MLP neurons of a small language model. Each row is named by its layer, matrix (gate and up: input weights; down: output weights) and neuron, and shows model dimensions 80-207. Each number is 200 + 30 x the weight over its row's rms, rounded and kept within 0 to 999. A neuron's up and down rows have the sign that makes its largest values positive.
Before each neuron's rows, "fires on" lists the tokens most often at its 100 highest values on Wikipedia text that the model never trained on. A number after a token or word is its count.

fires on: "(" 60, ", " 16, "; " 5
L10.gate209,246,171,172,205,176,226,123,195,235,204,232,170,214,215,225,143,228,175,244,170,184,226,179,194,180,166,234,249,196,240,143,200,191,190,237,190,250,221,176,189,235,224,141,114,169,231,199,180,208,178,243,234,168,151,183,200,187,205,183,199,226,203,194,177,199,196,189,193,197,160,191,185,175,197,200,195,235,245,208,180,233,227,184,203,151,213,194,170,307,248,107,176,172,192,163,180,191,176,216,194,233,173,204,282,205,179,250,223,199,195,225,211,201,208,221,183,189,179,145,188,245,202,229,179,207,213,206,185
L10.up209,194,163,165,161,178,186,132,190,237,243,178,233,189,199,196,170,219,171,182,183,230,215,244,215,189,190,180,215,197,194,165,184,258,193,192,196,174,213,195,233,192,275,164,176,193,255,211,168,208,184,263,196,170,148,142,198,162,217,191,166,182,218,214,192,203,193,249,160,236,182,185,174,175,211,180,184,198,253,207,180,217,224,216,174,157,168,152,132,242,198,174,219,187,156,181,174,214,210,192,161,237,223,219,260,230,180,194,217,163,219,197,224,181,214,202,166,195,171,195,163,220,195,182,178,155,224,173,184
L10.down209,212,194,230,203,197,192,187,212,258,241,130,191,239,175,181,185,205,180,200,226,219,142,214,190,220,161,142,166,150,175,248,190,215,199,164,264,220,184,203,257,180,199,170,203,226,182,208,203,200,231,174,215,178,214,163,200,155,228,205,195,187,201,231,214,153,236,192,183,149,240,198,138,188,184,176,223,200,253,160,193,245,210,204,228,234,158,238,167,221,204,123,186,179,167,271,186,207,247,228,191,153,237,213,223,257,245,185,222,204,186,190,160,202,229,114,192,253,150,209,197,200,167,204,147,180,173,209,218

fires on: "- " 21, ", " 20, "| " 18, "(" 18, ". " 7, ": " 7
L10.gate437,231,189,167,203,198,186,221,244,252,186,201,215,202,179,226,229,188,254,183,183,251,148,276,156,173,201,220,169,175,222,197,212,171,181,211,190,233,164,194,162,156,180,202,212,212,224,133,213,132,191,233,218,218,152,215,227,154,231,180,211,171,240,193,196,190,188,198,254,162,199,182,200,175,161,236,214,207,236,234,208,191,168,166,159,174,225,164,191,218,174,174,176,229,120,239,235,207,235,222,210,177,175,184,206,187,198,179,158,200,214,195,195,246,137,250,122,197,211,152,239,173,196,192,213,210,199,200,240
L10.up437,233,205,183,218,217,213,193,189,171,209,184,217,211,215,208,173,222,219,217,228,248,204,172,175,190,156,155,213,195,214,160,217,223,206,217,222,237,201,210,186,157,164,203,177,232,253,211,187,166,174,216,249,199,189,205,219,180,197,221,219,178,197,192,209,222,226,219,206,191,166,214,175,222,233,169,286,275,232,216,209,147,147,194,158,189,235,199,194,190,210,177,228,169,236,138,183,210,240,203,203,228,133,237,187,247,247,237,165,142,180,166,181,195,204,190,184,175,193,118,152,188,212,213,229,264,198,244,236
L10.down437,204,231,194,186,182,158,239,187,198,202,159,175,218,166,239,226,161,243,186,251,242,174,199,207,241,231,164,206,196,211,202,222,159,210,188,249,219,186,202,163,191,203,159,189,220,241,156,199,152,188,204,226,218,225,169,186,181,212,192,189,194,251,204,149,199,166,231,225,186,235,156,250,227,203,232,190,250,237,209,165,194,172,194,182,208,202,236,239,205,271,198,189,191,177,188,246,168,181,226,208,206,188,202,208,318,239,209,214,226,196,166,217,229,217,174,218,206,195,241,215,233,179,195,178,209,256,232,284

fires on: "is" 80, "is " 9, "el" 5
L3.gate393,186,165,197,199,184,165,138,208,171,245,218,178,233,189,222,182,164,196,198,167,210,152,223,268,186,170,195,250,226,175,204,194,167,237,220,195,236,198,252,235,149,253,191,224,162,194,218,239,235,179,261,198,186,231,213,233,181,182,225,177,202,171,142,188,173,189,178,173,204,234,202,253,204,213,207,213,216,187,169,171,171,214,196,210,205,247,258,215,194,157,182,258,258,219,260,250,209,227,206,166,193,194,202,207,178,153,156,212,167,140,188,227,170,199,187,269,181,211,210,179,226,217,233,213,166,193,201,208
L3.up393,201,217,187,204,225,211,226,234,180,192,175,228,177,159,188,211,243,115,255,206,166,186,174,204,176,172,209,193,192,161,225,220,194,201,177,197,227,205,197,224,213,202,199,208,220,178,207,199,206,179,203,254,212,234,148,187,180,157,196,156,170,178,163,148,139,168,202,221,196,194,217,227,178,216,209,227,237,172,266,157,181,144,196,183,194,204,207,203,137,144,142,196,157,184,288,207,190,204,187,191,186,219,209,187,285,192,247,217,159,229,207,207,181,206,233,221,195,212,174,191,171,205,250,197,247,199,179,189
L3.down393,175,261,238,156,138,184,156,207,149,186,187,212,191,210,175,227,215,131,240,198,186,230,183,157,189,192,226,189,211,208,205,206,186,192,189,192,183,179,147,228,231,166,187,190,248,208,217,169,234,190,198,226,225,246,210,191,203,180,184,160,231,174,176,175,191,165,194,176,251,189,162,157,217,217,230,223,171,180,190,201,298,200,195,213,234,242,177,257,233,188,254,228,166,212,156,223,161,186,235,137,178,192,206,201,265,159,211,224,201,212,163,193,247,188,188,216,175,222,176,219,154,217,154,197,243,203,199,225

fires on: "(" 48, "| " 15, "and " 11, "of " 9, ", " 5
L10.gate24,227,161,232,228,210,258,197,225,200,145,226,187,212,261,220,169,223,214,144,234,267,204,222,158,196,172,209,229,218,211,165,202,139,207,174,209,168,223,192,171,184,194,173,203,191,192,182,242,218,226,259,230,227,167,221,192,138,257,167,194,240,210,219,215,177,217,206,222,181,177,181,167,149,204,187,174,242,164,217,185,178,229,220,256,154,205,206,207,248,230,151,183,165,119,215,220,209,190,186,174,157,163,217,173,229,215,222,222,150,164,180,224,186,248,208,240,142,235,194,215,156,219,211,214,191,183,191,202
L10.up24,173,218,284,200,218,214,189,246,211,219,194,184,198,230,217,178,176,184,157,204,213,246,260,176,187,150,152,202,137,199,199,221,206,198,200,203,150,205,190,189,161,221,174,209,180,243,197,234,177,185,250,238,210,169,204,190,166,227,195,170,218,191,212,204,207,180,240,203,196,161,212,176,203,201,175,203,223,231,182,214,164,178,166,139,167,202,257,202,146,191,192,245,145,154,215,183,163,165,201,186,192,208,226,162,213,170,202,212,155,179,197,208,183,202,200,238,148,204,208,201,216,181,212,165,186,228,197,184
L10.down24,158,219,206,216,221,230,168,224,222,185,229,210,247,180,215,168,133,175,196,204,196,215,213,194,206,202,160,201,161,210,223,229,231,224,218,192,140,147,187,207,150,177,187,267,193,220,198,260,211,257,211,177,232,195,240,165,145,214,200,242,194,198,202,194,143,236,179,238,193,195,164,203,239,194,227,197,210,198,216,165,187,184,188,206,174,189,156,175,212,223,212,159,209,160,258,168,196,194,227,210,237,206,206,188,233,211,218,167,165,204,202,206,198,208,218,193,209,211,191,253,184,153,194,145,183,149,209,211

fires on: "| " 31, "and " 28, ", " 22, "; " 4, "in " 4
L11.gate187,242,218,212,228,199,220,223,192,211,202,260,184,183,216,218,181,174,171,167,222,189,174,217,145,189,177,203,218,204,265,199,237,196,176,237,173,194,177,219,166,150,224,165,177,193,242,219,247,191,204,201,201,187,136,226,158,187,224,117,176,183,190,216,191,235,120,166,266,186,157,221,190,224,154,179,181,265,215,216,150,167,168,202,229,144,202,213,234,251,187,145,175,170,191,183,229,163,197,233,212,205,216,212,162,259,239,222,213,141,242,213,214,204,216,206,223,244,222,199,229,212,219,188,216,153,198,174,230
L11.up187,187,223,200,181,185,197,229,207,188,209,207,206,163,191,174,212,193,197,118,223,242,210,196,232,200,189,238,239,111,213,150,233,219,200,207,143,136,181,233,224,184,196,207,156,234,205,214,154,216,219,191,227,189,163,216,166,197,238,158,158,191,185,213,223,224,164,165,221,142,194,215,236,207,227,224,189,135,214,172,160,180,188,169,216,190,191,280,167,203,217,184,175,204,194,213,205,201,181,206,169,167,176,250,192,253,224,251,183,170,183,194,236,169,203,163,235,236,235,198,203,235,208,210,178,146,140,197,238
L11.down187,204,205,236,219,164,211,197,261,243,218,251,196,166,168,208,191,179,217,182,242,227,199,189,227,167,180,217,163,216,221,207,211,157,191,247,200,220,211,212,159,231,179,135,208,194,241,167,207,201,211,175,272,176,178,223,173,189,231,191,201,194,173,127,217,158,186,196,247,233,130,162,229,267,207,240,182,240,216,196,213,180,185,192,204,201,201,197,201,200,235,217,199,193,174,224,157,174,200,226,212,223,197,140,168,229,192,254,178,229,237,170,265,261,216,172,182,185,215,201,229,238,172,156,207,170,191,182,228

fires on: "b" 22, "(" 19, "| " 12, ": " 10, "iter" 6, "r" 5
L10.gate261,212,228,241,237,206,226,235,189,176,191,217,245,204,237,189,246,181,183,237,180,215,168,159,191,219,202,250,216,190,199,150,169,151,202,238,166,181,192,205,226,187,206,167,212,137,117,134,181,198,198,179,214,199,150,270,214,211,219,291,160,195,214,187,161,227,210,208,209,163,209,234,236,207,247,132,187,193,239,197,225,197,241,233,196,167,209,206,212,204,177,203,205,189,176,196,214,162,179,195,151,182,239,181,225,223,229,209,186,282,190,183,169,204,156,185,217,259,212,168,191,267,181,205,216,200,197,190,227
L10.up261,180,184,199,256,207,218,224,190,219,231,171,231,173,244,160,192,196,251,229,207,257,145,237,199,228,193,175,144,152,200,231,172,209,244,199,185,165,194,173,181,198,179,179,164,138,128,142,186,204,196,248,230,190,177,235,174,183,219,233,170,188,227,191,156,183,216,202,207,192,152,239,178,202,178,252,124,188,202,216,174,184,212,201,136,209,215,229,176,205,187,218,184,219,220,245,143,228,199,155,148,226,199,193,239,221,248,156,210,187,149,181,203,160,215,191,219,201,192,228,221,172,167,195,243,130,203,238,141
L10.down261,121,228,202,230,214,219,199,182,269,220,235,154,180,196,222,176,221,192,234,207,230,170,191,194,217,173,224,181,131,230,207,203,190,244,205,188,209,180,181,178,146,223,225,268,177,190,202,182,130,210,174,220,187,200,233,228,173,209,188,208,208,239,170,210,205,216,204,191,208,211,173,207,192,251,168,207,218,215,199,177,180,189,224,225,149,208,193,183,154,164,210,212,159,192,237,182,193,176,149,210,151,208,211,167,280,199,165,208,244,151,176,202,252,231,202,193,154,183,183,255,190,244,197,204,247,188,187,181

fires on: "iz" 39, "inn" 24, "Az" 20, "eb" 15
L2.gate347,174,213,213,248,210,234,131,188,169,187,169,202,230,194,147,158,219,208,238,158,235,231,191,173,205,231,155,197,191,174,174,249,195,182,227,210,198,181,182,218,194,184,201,159,177,162,184,195,181,226,205,179,219,217,144,211,223,212,195,186,174,197,174,159,163,176,204,216,167,172,253,180,153,239,153,178,193,223,194,183,259,201,141,208,182,311,166,208,179,198,202,171,231,233,159,164,234,177,211,202,241,195,109,171,136,214,222,211,210,230,194,192,198,192,225,194,216,184,224,196,160,133,185,212,211,169,152,192
L2.up347,185,209,236,200,192,220,195,169,168,157,180,199,233,208,176,177,225,214,185,163,241,236,222,171,158,187,171,211,204,187,170,240,208,179,184,190,228,183,164,223,210,206,213,166,193,188,180,258,151,177,228,161,250,231,157,245,215,200,181,172,173,182,184,149,195,168,195,149,210,137,259,222,205,231,147,156,167,215,183,208,217,217,208,230,179,269,181,168,176,178,161,201,255,187,200,228,214,183,206,226,232,213,123,181,171,208,202,198,204,221,159,236,212,181,244,185,198,177,243,192,180,126,208,215,212,176,178,183
L2.down347,228,213,201,219,198,229,225,187,207,202,184,180,179,136,188,178,138,237,201,133,240,197,189,185,230,195,168,192,196,214,203,244,209,255,193,175,188,190,192,215,212,206,186,217,191,193,173,227,191,153,173,221,209,191,142,189,246,183,222,220,188,200,166,165,191,245,220,216,160,184,218,167,165,241,157,194,180,231,160,198,244,215,209,260,183,239,163,199,184,234,220,150,173,195,217,104,148,133,247,246,196,208,160,170,205,187,213,258,143,191,175,194,168,192,187,183,195,190,223,235,186,195,164,172,260,151,205,193

fires on: ": " 91, "= " 6
L2.gate43,187,207,179,205,252,213,201,201,133,169,245,241,214,225,255,213,225,252,188,162,202,183,162,151,153,197,146,233,194,216,203,198,202,190,236,233,234,222,199,255,237,197,178,207,183,208,218,220,193,224,233,184,247,140,253,172,226,223,192,233,165,178,214,155,177,205,222,237,144,175,179,199,207,192,202,162,224,177,168,198,214,180,208,192,175,164,199,208,212,210,248,158,221,229,179,209,172,250,204,134,244,168,237,240,236,169,221,153,182,240,169,171,235,193,205,205,220,182,207,225,277,202,199,176,210,183,187,230
L2.up43,197,186,162,225,238,223,226,165,221,240,212,234,224,259,193,195,173,218,205,217,193,190,242,222,172,166,157,147,208,189,164,215,291,211,172,208,198,200,197,190,202,171,193,209,225,201,188,193,235,161,238,257,217,148,209,202,224,233,271,172,198,227,250,159,200,199,200,214,223,193,154,206,141,229,254,197,200,238,151,209,194,147,184,211,159,203,204,206,209,185,278,190,153,189,194,205,157,194,187,188,186,236,220,200,172,178,173,200,200,193,187,220,210,187,155,204,216,183,180,191,181,172,194,180,185,232,180,214
L2.down43,180,227,242,219,211,211,231,211,235,224,186,163,176,178,213,225,210,207,219,211,162,187,250,231,188,163,181,236,193,173,156,190,251,219,187,199,174,201,181,205,182,111,170,169,195,221,224,214,207,185,230,266,205,221,197,172,216,186,200,251,199,239,214,143,203,205,199,234,208,196,200,265,201,209,245,176,213,208,181,235,160,190,207,190,122,271,243,225,158,204,230,248,201,224,175,208,211,232,155,177,178,203,210,212,301,221,237,216,213,257,212,171,240,179,235,204,241,164,197,244,187,261,238,189,174,219,223,167

fires on: "= " 24, "c" 8, "ad" 6, "d" 6, "in" 6
L10.gate425,169,172,184,166,176,169,189,191,177,211,168,201,178,201,174,167,215,184,266,190,224,165,165,195,174,153,137,232,189,214,142,160,221,225,188,212,188,233,218,213,183,156,233,205,146,220,188,242,161,194,169,192,257,182,213,154,239,174,157,202,237,200,197,217,249,163,122,175,160,179,204,191,270,210,157,240,235,178,167,204,201,204,192,173,251,207,207,185,171,215,203,210,175,156,213,171,214,202,209,137,187,218,180,227,209,211,210,244,130,210,216,182,271,167,273,212,162,204,196,207,172,192,168,213,195,248,222,170
L10.up425,186,177,211,173,211,171,203,182,216,256,189,157,192,198,185,191,213,185,264,164,264,192,168,199,165,152,237,238,192,176,212,219,191,193,172,213,210,236,227,212,206,219,204,225,147,149,182,221,200,230,183,214,244,160,167,187,235,230,266,231,228,159,167,205,240,164,112,203,189,214,216,131,175,175,179,188,156,222,222,143,144,188,202,212,176,211,247,226,199,180,165,192,217,173,194,224,203,227,204,250,208,191,176,225,198,241,211,190,209,212,187,201,220,196,207,211,206,215,223,177,178,185,212,158,169,160,215,214
L10.down425,241,176,182,184,195,215,195,240,233,189,212,215,199,226,234,169,221,175,238,220,197,171,182,188,209,201,197,273,203,231,220,138,183,256,194,189,178,232,159,196,233,232,226,175,239,188,162,269,220,149,157,159,128,203,161,175,198,183,230,181,269,201,209,219,187,220,154,200,161,131,187,181,206,147,210,257,193,202,160,148,150,197,185,221,167,182,178,246,172,219,179,192,205,188,214,206,216,226,201,228,198,234,171,190,168,244,211,231,185,178,205,214,214,206,191,154,211,234,207,171,193,203,175,223,201,227,166,213

fires on: "for" 24, "196" 18, "198" 13, "193" 8, "War " 7, "ice " 4
L3.gate403,179,173,216,190,220,193,216,195,162,201,184,229,220,209,211,154,252,221,226,194,174,162,189,173,202,229,260,240,291,166,238,209,190,229,230,174,198,208,227,231,229,211,166,235,177,235,165,147,207,177,225,219,215,248,240,244,225,212,187,182,266,217,219,186,244,161,217,240,260,172,173,182,206,178,147,142,183,220,183,154,224,189,204,214,198,133,201,185,262,159,204,226,219,205,240,203,164,160,181,197,213,161,176,205,202,185,178,166,233,185,247,237,178,253,235,178,178,177,210,188,221,226,261,185,166,223,241,205
L3.up403,211,168,228,206,180,202,175,184,193,177,240,221,143,223,187,167,197,223,162,238,194,186,205,217,259,224,212,210,216,200,200,217,177,230,202,151,212,151,190,167,185,189,221,194,183,216,231,168,180,177,206,232,188,196,235,233,192,200,210,199,239,218,220,152,235,233,226,234,196,213,204,203,242,199,196,149,180,220,150,142,238,265,163,202,175,213,198,140,187,204,227,223,268,182,233,261,224,187,239,217,166,179,187,247,168,215,151,202,195,179,236,209,197,248,212,228,201,197,199,184,202,185,239,173,142,216,210,200
L3.down403,166,212,236,228,184,191,186,229,176,194,178,120,256,152,183,184,163,188,193,157,141,232,198,253,189,226,217,198,163,221,244,148,191,203,221,183,200,206,186,179,190,188,231,185,219,204,193,205,221,260,151,224,176,162,206,226,234,181,206,228,212,250,227,163,160,177,162,189,249,196,188,160,173,201,193,194,160,208,204,277,193,237,209,125,217,236,191,221,149,204,183,174,225,231,210,215,271,258,199,230,194,151,234,123,268,250,208,169,215,247,247,203,221,208,172,261,216,222,174,165,234,214,169,171,199,142,157,180

fires on: ", " 36, "that " 12, "(" 11, "ine " 4
L12.gate277,207,188,224,183,212,239,193,172,198,184,172,157,173,204,220,165,232,238,182,170,199,240,233,181,175,193,200,245,217,177,182,174,188,255,174,172,242,246,154,190,203,180,172,205,177,239,200,179,187,224,213,170,208,202,151,206,146,259,207,188,259,220,244,197,153,230,206,193,177,248,119,225,175,182,182,250,239,231,202,165,220,233,184,162,148,155,137,240,193,206,170,178,164,238,209,217,233,185,175,266,217,228,279,168,213,159,221,197,189,208,182,197,214,247,257,209,154,221,185,197,218,184,191,244,219,168,249,160
L12.up277,167,229,241,226,196,221,188,163,197,187,208,284,215,221,188,175,213,169,156,204,199,223,185,231,217,217,187,275,241,152,185,222,216,217,223,179,216,212,185,188,247,129,184,247,180,209,203,182,170,231,229,167,135,169,137,189,184,244,206,274,209,194,233,209,136,212,239,247,209,246,203,213,245,194,231,241,235,189,176,214,182,196,152,166,233,128,233,199,150,211,172,179,202,186,140,227,189,176,154,188,224,220,232,191,230,204,179,162,167,245,171,205,190,219,141,170,187,195,158,216,199,215,195,183,180,169,222,178
L12.down277,219,208,191,227,215,225,233,262,214,232,203,152,201,147,246,240,167,217,220,236,180,197,297,226,167,182,270,230,202,217,235,210,221,205,275,225,247,180,195,228,195,193,247,222,229,192,162,117,196,218,175,210,210,185,202,182,160,223,193,192,186,201,154,179,186,248,182,143,214,192,231,224,192,225,186,233,233,185,193,259,199,189,283,227,210,192,196,172,195,199,165,158,181,129,237,251,242,191,241,196,176,198,203,176,244,155,213,197,209,225,199,202,222,180,213,236,221,217,211,184,196,205,178,173,136,182,182,201

fires on: "is" 13, "or" 10, "s" 10, "ts" 8, "aster" 6, "adel" 5
L10.gate76,137,186,152,213,180,167,255,234,203,167,255,215,144,203,223,164,129,179,162,171,190,210,223,185,150,203,177,242,189,151,231,239,171,203,176,230,164,240,215,227,244,235,194,218,226,167,245,174,204,222,236,219,222,200,221,183,263,269,169,202,195,195,216,170,205,165,184,212,154,207,232,214,190,225,181,248,243,230,203,173,221,221,176,169,225,196,192,192,157,190,147,195,209,227,206,236,189,223,205,166,215,131,207,202,169,240,168,204,234,196,133,186,234,177,185,218,220,207,212,196,241,196,173,209,290,219,132,171
L10.up76,228,210,161,256,185,201,200,193,142,236,192,160,153,215,199,194,219,171,210,265,183,232,200,195,209,219,148,157,181,152,174,182,208,245,196,160,186,173,197,186,211,232,222,202,237,206,213,149,246,237,165,194,167,250,234,176,163,197,263,246,233,164,235,204,175,226,239,199,173,210,223,193,230,188,211,239,244,192,208,176,205,209,261,261,168,234,256,204,253,199,187,218,237,270,157,190,207,203,188,195,231,215,209,198,227,198,214,206,123,181,166,232,168,165,169,212,229,202,223,201,212,200,194,178,182,180,153,207
L10.down76,189,155,187,183,198,220,224,231,258,152,211,213,205,210,198,221,221,201,240,185,217,228,155,206,185,214,241,186,185,202,213,197,240,202,221,191,183,247,169,204,204,237,221,223,265,174,185,198,196,250,255,191,204,219,204,203,206,183,186,205,189,222,164,132,272,211,166,174,183,171,196,193,223,188,225,151,229,178,195,222,167,228,203,181,227,239,197,215,198,252,253,166,209,198,173,197,195,212,209,191,220,172,251,217,253,159,204,210,255,195,215,201,142,173,156,197,205,258,232,196,233,197,167,189,224,226,180,297

fires on: "a" 31, "mo" 12, "tra" 9, "campa" 7, "o" 6, "Su" 6
L4.gate487,230,276,188,234,213,180,207,197,162,198,206,183,205,205,162,180,187,217,209,225,110,185,208,212,246,196,235,238,218,204,213,191,199,166,236,181,213,232,215,239,143,187,169,259,164,181,250,172,203,212,184,205,168,174,203,219,234,200,225,219,181,198,203,213,224,160,265,186,212,240,207,198,156,196,250,192,204,200,184,157,164,218,214,232,221,190,205,139,203,188,188,185,205,241,229,219,205,200,188,213,195,200,170,202,136,196,225,228,229,137,212,198,219,131,178,219,244,219,150,208,259,215,172,183,158,177,179,201
L4.up487,187,199,176,185,206,255,176,201,224,209,223,206,185,214,139,200,202,182,229,180,173,174,170,222,240,241,236,245,242,212,154,168,181,220,193,187,200,235,222,238,206,229,195,256,202,209,228,205,182,174,216,217,194,218,224,224,185,208,232,247,213,228,187,161,181,127,218,136,201,228,240,243,197,255,210,235,206,185,171,166,217,204,176,220,230,189,193,215,202,159,200,198,192,168,209,155,195,244,215,233,184,217,161,225,188,144,208,269,249,195,207,137,194,159,174,217,204,232,203,232,225,251,159,155,200,199,256,159
L4.down487,177,166,221,190,190,206,206,201,154,206,204,225,231,140,227,197,211,200,197,206,159,244,197,264,174,225,160,157,230,194,236,196,283,200,270,230,211,197,236,172,128,192,174,226,182,229,158,171,241,221,188,252,183,223,205,203,161,189,248,195,170,192,214,219,211,189,285,235,157,184,199,207,258,217,256,213,124,246,213,209,174,205,219,140,242,210,173,192,202,209,193,189,151,212,197,198,216,236,205,266,198,231,186,192,176,273,186,199,210,193,178,204,215,184,218,182,153,192,194,230,257,221,201,197,206,192,209,213

fires on: "is" 89, "is " 4
L2.gate478,202,223,199,266,230,205,163,204,172,186,187,190,212,198,233,190,215,223,226,201,178,186,191,226,196,177,200,191,158,146,212,214,208,241,214,210,220,193,176,188,186,168,207,239,185,236,165,264,181,252,204,140,213,208,201,181,198,214,219,187,190,204,183,230,205,167,136,219,168,227,190,232,174,183,169,226,184,204,232,173,207,199,205,198,233,218,158,239,143,158,212,209,215,167,241,182,208,156,199,123,192,186,215,176,237,235,232,152,181,168,186,173,242,144,179,209,170,231,157,231,240,212,220,177,202,216,226,223
L2.up478,193,203,219,232,255,205,206,216,199,128,154,127,217,200,181,260,197,202,219,225,183,212,226,233,144,185,235,238,236,95,187,223,185,244,198,214,203,228,175,189,207,179,233,202,221,251,213,268,171,241,190,199,247,240,255,206,226,210,180,225,172,179,210,224,217,177,162,154,216,197,209,211,246,196,195,221,194,245,204,218,232,175,209,219,148,196,108,202,162,141,250,198,164,195,205,189,184,133,196,168,205,195,228,200,244,189,217,195,153,189,182,212,179,207,176,206,178,233,157,223,192,175,208,212,228,200,227,236
L2.down478,190,209,231,189,164,221,241,243,173,214,248,225,216,236,194,191,176,152,230,215,203,195,217,195,158,217,245,168,212,187,205,158,145,212,204,253,160,174,197,229,195,164,217,196,245,226,255,202,215,160,195,251,218,208,217,189,204,147,194,174,209,192,187,198,210,153,213,194,222,210,204,191,224,230,175,244,133,205,190,240,227,189,193,213,202,246,237,192,220,226,203,236,177,210,274,196,187,187,139,182,193,208,216,219,311,167,187,215,152,192,233,231,237,184,194,267,206,230,204,204,183,202,204,223,247,180,203,274

fires on: "to " 33, "of " 17, "in " 13, ", " 7
L11.gate215,230,176,269,233,219,211,186,273,223,221,217,172,214,207,226,180,236,219,253,169,219,206,194,176,174,146,210,201,240,235,223,226,136,171,203,177,241,199,249,245,188,180,124,210,217,182,218,154,162,232,194,177,132,146,293,185,197,265,131,190,209,198,167,211,196,230,157,238,154,202,231,208,204,184,199,219,196,165,184,201,167,183,203,230,177,152,238,236,198,195,176,174,236,194,193,174,233,173,229,162,207,199,150,178,271,264,221,235,199,218,214,164,229,234,193,207,238,227,184,201,158,167,221,203,193,162,148,183
L11.up215,175,183,207,189,194,204,173,217,206,226,257,217,197,168,204,201,199,216,226,157,188,172,173,194,181,165,212,247,235,212,210,154,159,200,130,202,182,245,208,194,258,185,169,275,203,192,190,174,210,232,247,227,157,183,188,174,191,218,150,199,222,190,205,165,174,186,229,222,141,208,222,218,263,180,171,160,197,147,223,200,184,156,211,187,203,199,213,181,145,273,159,226,205,165,219,235,211,213,203,171,222,179,168,201,245,221,204,220,206,205,196,222,237,167,209,177,177,256,236,255,139,157,223,206,170,216,184,163
L11.down215,273,238,242,188,176,161,251,230,190,169,207,182,236,147,194,207,181,225,195,224,226,225,183,159,233,184,189,176,163,189,197,208,211,182,258,219,173,152,209,219,219,233,193,229,223,238,205,163,137,208,212,175,205,193,233,170,209,229,221,222,192,208,202,255,202,139,196,207,221,143,196,180,204,215,213,200,218,221,212,251,193,222,179,180,217,218,207,174,187,218,200,172,176,223,226,222,187,206,194,201,218,220,165,151,372,254,233,169,186,227,224,228,187,188,184,226,197,200,131,188,252,176,238,237,167,196,243,198

fires on: "el" 20, "our" 14, "ol" 7, "ver" 6, "r" 6
L8.gate212,211,187,167,233,159,223,243,232,173,213,208,206,233,215,219,166,220,210,245,234,277,157,207,196,151,134,185,196,174,159,218,183,144,197,169,270,223,242,206,184,148,234,234,234,177,195,182,210,201,152,215,222,231,242,163,178,214,192,182,258,233,222,168,155,156,214,196,198,181,236,235,220,216,215,177,205,236,173,194,209,180,181,244,289,199,220,243,211,188,199,192,153,204,219,174,233,183,208,246,226,134,168,186,196,148,97,182,188,183,186,148,204,207,184,173,185,218,178,154,210,222,199,167,185,185,158,251,236
L8.up212,184,214,189,220,164,259,190,210,223,161,254,165,148,217,236,223,223,117,226,255,212,195,191,214,193,148,171,172,223,149,234,193,263,180,204,204,199,205,171,234,219,192,220,217,197,144,150,186,211,211,247,215,202,206,160,198,179,188,178,199,206,218,201,192,235,234,192,188,225,217,170,201,194,177,150,214,223,168,282,192,228,173,183,231,178,258,184,172,228,235,198,184,190,273,141,226,170,183,204,154,234,168,239,225,235,188,208,153,208,177,201,226,216,207,200,198,221,181,195,255,200,165,161,220,209,229,221,203
L8.down212,129,285,182,163,191,148,195,159,193,195,196,178,202,205,215,228,173,220,290,206,191,178,161,202,254,233,182,214,236,180,219,207,193,184,235,198,210,185,190,214,203,198,158,266,143,186,170,183,190,197,230,221,165,190,190,195,174,170,210,181,208,184,196,154,207,181,182,223,235,225,207,233,203,225,185,222,235,204,167,231,233,121,228,160,174,210,175,182,177,253,195,221,214,175,138,150,151,213,208,225,163,155,182,210,230,245,159,248,203,203,187,236,232,196,177,227,231,203,268,169,212,235,185,167,200,187,156,187

fires on: "tion " 20, "sec" 12, "ge " 11, "History" 10, "Notes " 9, "ation " 8
L2.gate97,190,226,197,185,235,212,207,200,201,225,188,226,198,223,191,205,192,168,158,165,222,226,211,162,139,272,223,182,208,203,222,171,177,199,235,179,184,128,212,253,203,235,221,164,199,235,241,238,170,192,203,214,188,248,175,199,176,251,170,242,187,149,233,189,215,227,216,209,204,214,185,199,172,186,253,156,172,246,224,230,194,183,167,175,191,151,170,165,198,215,230,198,191,212,246,169,154,238,201,205,226,180,198,202,206,169,249,234,216,192,175,140,272,203,192,209,248,200,206,274,206,173,215,138,160,206,202,240
L2.up97,211,209,233,187,215,152,177,189,192,188,191,215,159,209,245,208,214,189,186,198,215,250,174,119,196,224,247,158,201,201,199,181,146,182,222,182,254,164,185,173,165,232,271,153,202,228,210,210,185,120,216,206,228,192,199,219,200,178,224,217,203,168,206,205,171,217,225,150,163,180,212,180,217,163,206,185,235,225,340,230,240,202,152,229,190,166,212,171,169,220,249,205,280,216,217,154,99,213,175,232,223,173,192,189,257,169,164,169,191,207,159,199,191,205,140,180,201,165,158,257,205,205,273,172,208,159,180,241
L2.down97,160,213,173,200,148,223,210,217,200,234,185,196,160,229,223,192,193,196,159,194,248,168,172,208,161,209,223,159,156,208,220,158,130,188,227,173,187,221,195,140,215,210,185,227,209,195,191,200,240,189,255,278,163,214,217,198,142,176,207,219,229,198,229,196,218,219,187,124,191,187,210,175,186,246,197,201,209,248,197,245,204,179,113,182,154,178,190,178,254,216,184,177,171,222,219,247,144,236,190,167,184,184,181,210,222,187,151,193,215,192,208,273,208,206,250,219,191,211,173,173,194,206,174,176,245,204,186,223